{
  "n_layer": 18,
  "d_model": 192,
  "n_head": 6,
  "n_kv_head": 6,
  "head_dim": 32,
  "d_mlp": 768,
  "vocab_size": 978,
  "activation": "tanh_gelu",
  "norm": "layernorm",
  "norm_place": "pre",
  "norm_eps": 1e-05,
  "positions": "learned",
  "qk_norm": false,
  "attn_scale": 0.177,
  "bias": "all",
  "tie_embeddings": true,
  "parallel_block": false,
  "extras": ["capped logits"],
  "init": "uniform",
  "init_std_qkv": 0.0323,
  "init_std_o": 0.00539,
  "init_std_up": 0.0323,
  "init_std_down": 0.00269,
  "optimizer": "muon",
  "lr": 0.00742,
  "lr_mult_o": 3.0,
  "beta1": 0.95,
  "lr_head": 0.00801,
  "grad_clip": 0.5,
  "warmup_steps": 200,
  "schedule": "wsd",
  "decay_fraction": 0.652,
  "decay_shape": "linear",
  "final_lr_fraction": 0.1,
  "batch_tokens": 32768,
  "seq_len": 1024,
  "doc_mask": false,
  "train_tokens": 239300000,
  "steps": 7303,
  "dataset": "wikipedia_en"
}
MLP neurons of a small language model. Each row is named by its layer, matrix (up: input weights; down: output weights) and neuron, and shows model dimensions 0-191. Each number is 128 + 24 x the weight over its row's rms, rounded and kept within 0 to 255. Numbers have three digits each.
Before each neuron's rows, "fires on" lists the tokens most often at its 100 highest values on Wikipedia text that the model never trained on.

fires on: "n", "ly", "en", " c", "an"
L13.up232:157138161178126165135128135155137126150105135136179159075067153139119175136127103107152134137106095121098104132158109134133125163126123123106177118113164104109099134100114112131136111163143098145109141181112151127113136097103117125116149148155161109155096123132134117120116176149129159121139098107151165127129134193130127198122080131121133161107124081074100107080140118158114105144142139130111151090155113138123118128088119117150143091121133127126130155131126116100155124119109147121146150137137116088143137051141134184108116115131123123138141107119109114072118135130114138115
L13.down232:113109118095111126119155111090190103156113136115139146124108124107163127154134165131137088101111135149120140126129122115102140152098135171108107136117131137133139118170104138090118125111121128119105161129169124120127141168136104111125129140135135113101142163115146158133127117169178126122128137166098105142125157139176115090154170122096108108122131153144097108167160131183137141119123124135136156134119148117198110109130136138117113116104228068127088095072155140107132095144134139107096087146130106166129081114117140138133106109122114078139107139105112117147093141116102121147

fires on: " |\n", "|\n", " |"
L5.up383:153117160129082148125144106147080163115155106143106106122152090133127073130125155103137089128195120119112107134176115156123129173100125134127116175100099129177086137093102130131114151091154132117108114132102106126090138098149146128130142119089111122160112172113125146133116117148148142114134116154104148148109104075115115145101163099097150139138169146136138052144131118132132137127133152146166097129104125127145113140181090116126092092129186155135108133099153140162146123159140090097141152096168114122122118105148147109104118133146129143143140156130138137120147137123082125161
L5.down383:146168173138129143135122130123113143132152115117077141141153109169123150119142145106145168142162124117086108079130102137124108102128130136130073140111130127109127097140128111116084151151149142102172127141111131140104151179115180151179118092067096124116151077126111140123126157190121120097182148145122110158104141154137130084158130152109138144133161153155101104152134102096095119098143126105169131120129127155105099123158071132145100136113085147152109162131121119173114151144128092127148158076124142123148105118122106129087123119124136147103126102126133115178133116140126144122

fires on: "==", "ist", "fer", "==="
L7.up486:111089133103149171079135111138136120173112127158112149151127111116143101170122138099151087161181115150096069135128154116117128129109071117117105152102101172134143123117171137158169157112151092133144140136131194141132158140095146100133125144120144144113129122081107157117100132131125171134101122133129123138120085127103125155133117139126053113139111146118121133124132126145105115159158105120143164137140105099129131127128155158142139089129161128137109162153115142105110125145121153116159120121160112160100078119113185112120150148105093079117156145148105148090123098142109177126
L7.down486:143109144103137131109115102110178161155100122126113142156093137142127125114129148183098143118147145123120103101126118105118111051184138083139144158125128141093133111119155128144137121136168130105140144128119116086097166103152091168168078087132166107119116145089106160128126157127121126136102120162159105149123091142139136140152134150150132134135084113109110122147131110161146142156120124116089118119097103120154129145105091125163131121119095108134116182190093104115153081092140119142138120134115133163142098108125160149121156120128137183149117129180163135114120109114101154092

fires on: "g", "iv", "f", "pr", "u", "l"
L12.up676:116130149121116122156108116119131117140137184161096124146080130095119138142158162091149155114125136117104159136148100070114190100166081165147106119122104175131117146144128119120108141140129131120137121134108122133112163128126123110117129119145103098120159153084119113167156160177123132174103115105152103115116154104103122103145133125138098123161119082095167167114146156118108156109131139162106107131121091119143125118153123095147144138108088125174126113129093165160081124098102202141164096117134140150142141150076101128100114166108135139134097154107133142127154146122121095125
L12.down676:125124138155138151142129112107200120145124105128125110090140165197172101139120120141106094113134168164138117124138103114115087151094143132109137143139100135123130125140091102099131163090117128104136109141087140120107104132103163114153126150133128069119140122134156107131097123145117122136123078120122137120136105170157117133115195140118118120160201122128149141170140119122126118138167135146132110144146142133095117108083119159050143138128140109119139164105106117125107115166123095145134130096156111095057112108143121151146119098133140129159126120170095127144125148115139178111

fires on: "art", " |", " Part", " —", "19", "ly"
L6.up504:133152099133089140162154110119124094120125113089139121148164156128140124159119148112124182153130122071130132184126095151091071126119134168118162133083152117148142108150119119133138109172142113103139094161130174122146146109095130115093116114116084105134140121107175149109107132121105128127095096134164141108122161089135125144131150156142127180131135104106087128141130145116125133083133103141133172135118143149149135114119115134149107102144110152129134102115149169113126144109127139143107162121142157077133106125132128085110075153131123132095107128107149132129217133182110158094
L6.down504:114155129140136116127134114114187151121094141127135129147100106127125144072163158166138139112094107148088125107145103095120100127119134140094106127145159120150116186132153100167149140105116137151168163124134126190136112168095126112169152081165074172139094163109106125125112119130158135094138161158104128139116079142144108114119132117137137130107120148143121113120121149084123135164148153132148133109150136125106154114114076142129148110116175143119131093105119139113100086173100178130098156119168132139113116110122103091096118101089155134148137089118132156121121127159143145169

fires on: "19", "c", "hn", "en", " The", "p"
L15.up387:085125166134122164138161108157142110105142103133151130157115156129164184150103090150133176146118148142149121090141123106085129085140091140101106167157099104140111120167145115107129135111100140132137120138137155168143144134119109145111135196141108141083101151145159155140102087165109126128099157101130114156094118116094144164151140160114117106155138125112130101117131093157126109119148148112164134145145118124157145104169162145150118138106095154145173136095134116105129097110132139128149132113102089134110087142098144064141135101125122141172104125099081138137140116080146107102
L15.down387:124123076133138125113112106096151139169128132149093129142158165142118110092080105161123122117126126118186125148118138120089131098158091055151134128206167131139145117157127119149079131134135142124156144165119139130115159159109100123095134128149119112099128156121122137108142142128126107178173116133136136131156085140128104126130130130152131089099093126116170174162128104130138141149084116140078137130145173157115144099143120136152093134174112153101176180084133103111108139124116131108136122136099134143138158121144127149112105118097154125085134115084118101108128151116104119142

fires on: "an", "ad", "ang", "ir", "og", "in"
L7.up328:134128132105142134117109117128117148115102116100110130060132152125168118139128104174145104149158148068149128087093124157161118176140135156116158175107093143154128120119143063126098128125114095169056136124142123124145140122115154119135138155123127106162100102113173146140127144101140142142139117171116155096100138117131103153130168159101176123094123104140145076094098137121111136080141113138108151108138129168153131119137162144149131085107117126120134117105175126156155108175155161104154163135139137130108134147182103117114133148152131150160149121122155113092136115124139129151
L7.down328:094122157190189090127147112077147123132120111116122159108139129126148183128155117109153097184129153138082170102109118143135124110130102075092151119161129152114106135113094119099131105141139145148133164130098120127149145112088132160145111110076117100138121121079163189153125112165109136110164160154120088108160128101121086108158135123091130117122130149121131148135131137147131131112144113114118100109107115109100103128129102139094128138130122178148127133125155130172090139122121138178143100141139119109100155151168134118146168126135156104110102170102130130126107108163106110158

fires on: " w", " n", " gr", " dis", "qu"
L4.up270:101106168162139111108135139154118136113131139110156154126132098110089089134103142126138134130129130130159113121140157147114140157121130171170143120215079064141122113089165149151119127118109150142151133120146124110121151100148108104142093094146107136126120108150111137101163159115152152147126128127147139118117113119097118171096076141124084164136097165128123139126172137134156144118168126094136124160152095104086141138179156107167156132145121114157086113130134139136090127142138099154155136136152118099097122139133133143149128110168103129168094107081143089080098142121105098150
L4.down270:098126129150124130102109101134163105150144128150113108113150142157110139148161121127126109082121109128168113155149140184110152139126164156157133151129094125112086158143105115111140120150133168137102143138135108126138151114177106147134147117086144136121119109117106123106109095120148120055135110169150135070153131128152112086110084149149080111140122159122122188103127173158154117105060107080151124121120148136115081148139101143161139121144118128149131133121108153095090119134138104169126143133095135115165162145141136128118129135128108122129144105130087098145124085201141145131

fires on: " W", " w", "l", "le"
L6.up662:098120148131074117141158139084140132104113122130152159104106149101121104131131115140177137099084134146073107154164132140088084168132154154153118120168125162138123164113132152119107128186132141145115139123131123117106150071091118121132130138143144155101109136107148120123144132123093136143104166151073112170106097124139157125135107132124151130103042122171112130145126096135128150126098139163137120140132113092110139126119144075134151112098155132182134126111131132093108142141135067119125157148165140101124115081126156112156112113144123159146140094124150096095126118128120146166
L6.down662:151109107154142112136128113098115148117119082135110104151115117155123125151114119166135131112091112108089093122146108146105109134115182139168114068122146144173135094133154119151116166143112148084124115133128091157089112104086141132123130133142111136123108096123078131150132126106071121116145141142149126122174097129115119095094128195152097105144122153108116140126086125134136111097112114121175111182126130136118089109131183111126113131137133131189165149155100156129120119141149095163125140138109174146109147163110173115106155122134134177135112163128111154149146155160162129111

fires on: "iv", "ol", "u", "ro", "ig", "i"
L13.up206:125124113114085113180121143113137111119130160151113066156172128122096154116103113087146117136147142089081173162131134098093142081147106175119124137118107129161157116157087131150076122122133142125123106105160130142147178146159147113113111089103121131158079145144128119120133132153126087138128182112126125093103139107135131103099130100179156096130137151108124116114122149132086163148149133157117106126106119150168105131182172097122129162152120118146113103112105120124125140160109131127166138096139134116126057155146119117128097121109121134142174113113128135141177114127101122111
L13.down206:104136136100127099156160174120104109167141119177136069080112123089140134134172117145153120096125136162109121123134125105111100111117152129117104081114136154110146135155080152165144136128102087107143118154133114092133125127133128137085123171069168123117116151136163119126122164143112130128142131140105127129149146122098144125142143158113130103134150127143149124144138107118096160117127144122158134155145115112156088125127106111090152142144090106113136095156149128160124094153107122089150108140113105148135056154169120132152163068145131166102114176126074132135173122169155140107

fires on: " \"", "==="
L5.up11:087127143118134132132142113100139147096103145158119087122159067114148118155142124110129112130131137094112137094140074121129128112137085126071111149115135133138085160147157130155108121101186088163156177144103171154137139138101117128121100126090151174124129121140127164134133100110135154102139122141143131117113149118099111171113100178146098104143108117136123122168149132125074156125089110132104127166172112129142127186118125169113118122142110100130134144110134158082098120150141094176181168154157146119106130124106148077101121097121110138110157123132127135100132154106131129112
L5.down11:134126123181123124096126120131154122144134118170148128128098087148152175127119095148066113129156126130108138110120129133122113124128143092144091123129123150136106118135143166088140125142123130093135151150100130146096128150149112132114117100116126121142072121107098164126114105129121148139156139124099143129125100121134126151123112143121159128118101093138130149091097157169112172111100174173090143154085068179076109102122111165126150139144125115150139158174112092132153166146129112143160136098106086123174129106090138149139126127125109175124166144139137163091125091127116197140

fires on: " an", "ren", " be", "en", "an", "ed"
L14.up156:151119138138127114131127094115121108117134129119160170129069131106116139145152099124136146136119118106129155110116156136166101153116122163059145125132154140120120093117102143122168114113144131107146142131139148186135111127147125154088127124104151114118107099140156149117164114107153118129119089076121108130132118138141128153142142150122129124137106128147141074109171107182131121063188101067109149151135137149119134151085079122168132130127095124127117102103150136154137140141157147140116135104134125088129168095149114153105150075161124109156124156069146160107172110111092095150
L14.down156:161170117124136151129163092093146170143126127153115148169091096125159138159138105118113080145106125139126105141105143145138071103168149123129151134116093143166081168163146101067112155114157141126132091120127131143126159118122148137116119124138152106097136128107119097124167149096153088133135117118118100115132150082126145094152123158152086135111127147146101150166100089112091163140144156080142100148126156168131123117100149131155130130075123086114144120109145133115149092145090102148110153070117098139121141130139161149145141157164113096164140106126142111144124140142110093122

fires on: "an", "ang", "u", "og", "uch", "az"
L6.up726:108137134129157119121128154122091137107127074150129117122151128106114113157105101143136106123106108139130119101079116149134108146122100188154137140135124131136135103108116124118120101119120100115139126135141110112098120135121171156132133173120071122166124141150194139111124147135142112124102087128128103138107170089164102168173129204128151170117091141063124117058119167112116117065171105145126136157131128137158130111134123105171155128159083121116106120130175103155120109118167169125115119108154096098149150154146129099120140108135130117112132128121130162105109127106149127124
L6.down726:102138148118148163151178115101143139101107114110085110127132160100165148149136135100107139131118125142100130109113063158091154145104127139168117163107107139115147150116126178089137121101130108120114116138119108112160114135154137117100175093103136106150128130051133109103144137172144116130157122101138119141162111148111078150115108089163104101127152121129123123129111121106156123128171102135148162128134147131174128102097135108111102135119127053107165145154148142145114121115114139127092165116118138120135151201115149123142158147158167103152117138103121134115170168157136096113

fires on: " le", " w", " rec"
L3.up204:133129177126091125085152155108146124150141108128153115110106139101091102150117094153097095141100141148124118115124128119115142183116113169131123146120136163128119134139178160174102139132144139128122106139101149142148129094091111095157102139137136111143120058127130091123111135070091114142141130117174118149087143121138129134140103141117138165139105118169132135105166105154186112127145180105180100145130118126106090154139183114125108114121086146157067126129139111143090109176133119117120121139145122146111121119145150097111158105143114167128105107157126104088132153116087110147
L3.down204:136116150127117116135128122126138118135142114108147128133139112108099129123130083170098098141118124142127146164126109160104138167144130173134147128121097167119074114144166148154114174137166103125112097143136129126115138083129092126132144140148136146145119095138126102125102163104132130144148138109171109116144183147162118159146123169134114135115108134136098166124138107154163138101124158092132106165127110124110087165153152123158133122146065142136079127105060081108060106157144122105086112165145140125089142110119144104085182119133162150141136109148113117088120153157100132149

fires on: " |", " rele", "ent"
L6.up92:137105100132069131136145137146108100106117118097126117147130105138124169124091118088133138120143093087115213099154144128107094160109127173138154124096102104178100138140124119129089135115148193118132112163106150114087145124117081151136139132108116140108140128100110122125141110107107104147113106147145165160095179105094122108100102160104131155132144141121138091144170098159126083087144140128129116138069096114154124108183113102104129122141149128138173121095132119138147128143129125120124177123139153132099115111125142095144133156132129117149119109125166104129147075150122137101
L6.down92:129122150153130146094163143120143157134090102136089096079116129187134144111151134127092176120113135140141111084126103154090135150139136078095092136147099148136121115105159124114107146113155098117150130102143143119104153123102149127124121105113116133097151143150140157133070088151140117090133155109174143118111077149124094062099110139159115104108139121133121110150120131065148137178110167158147132119182126152170130103128124114128117119088153128163117132131127105136166094123146140137099125149095109109152123175161148134163130187128128140118149127135115162127110143120126116158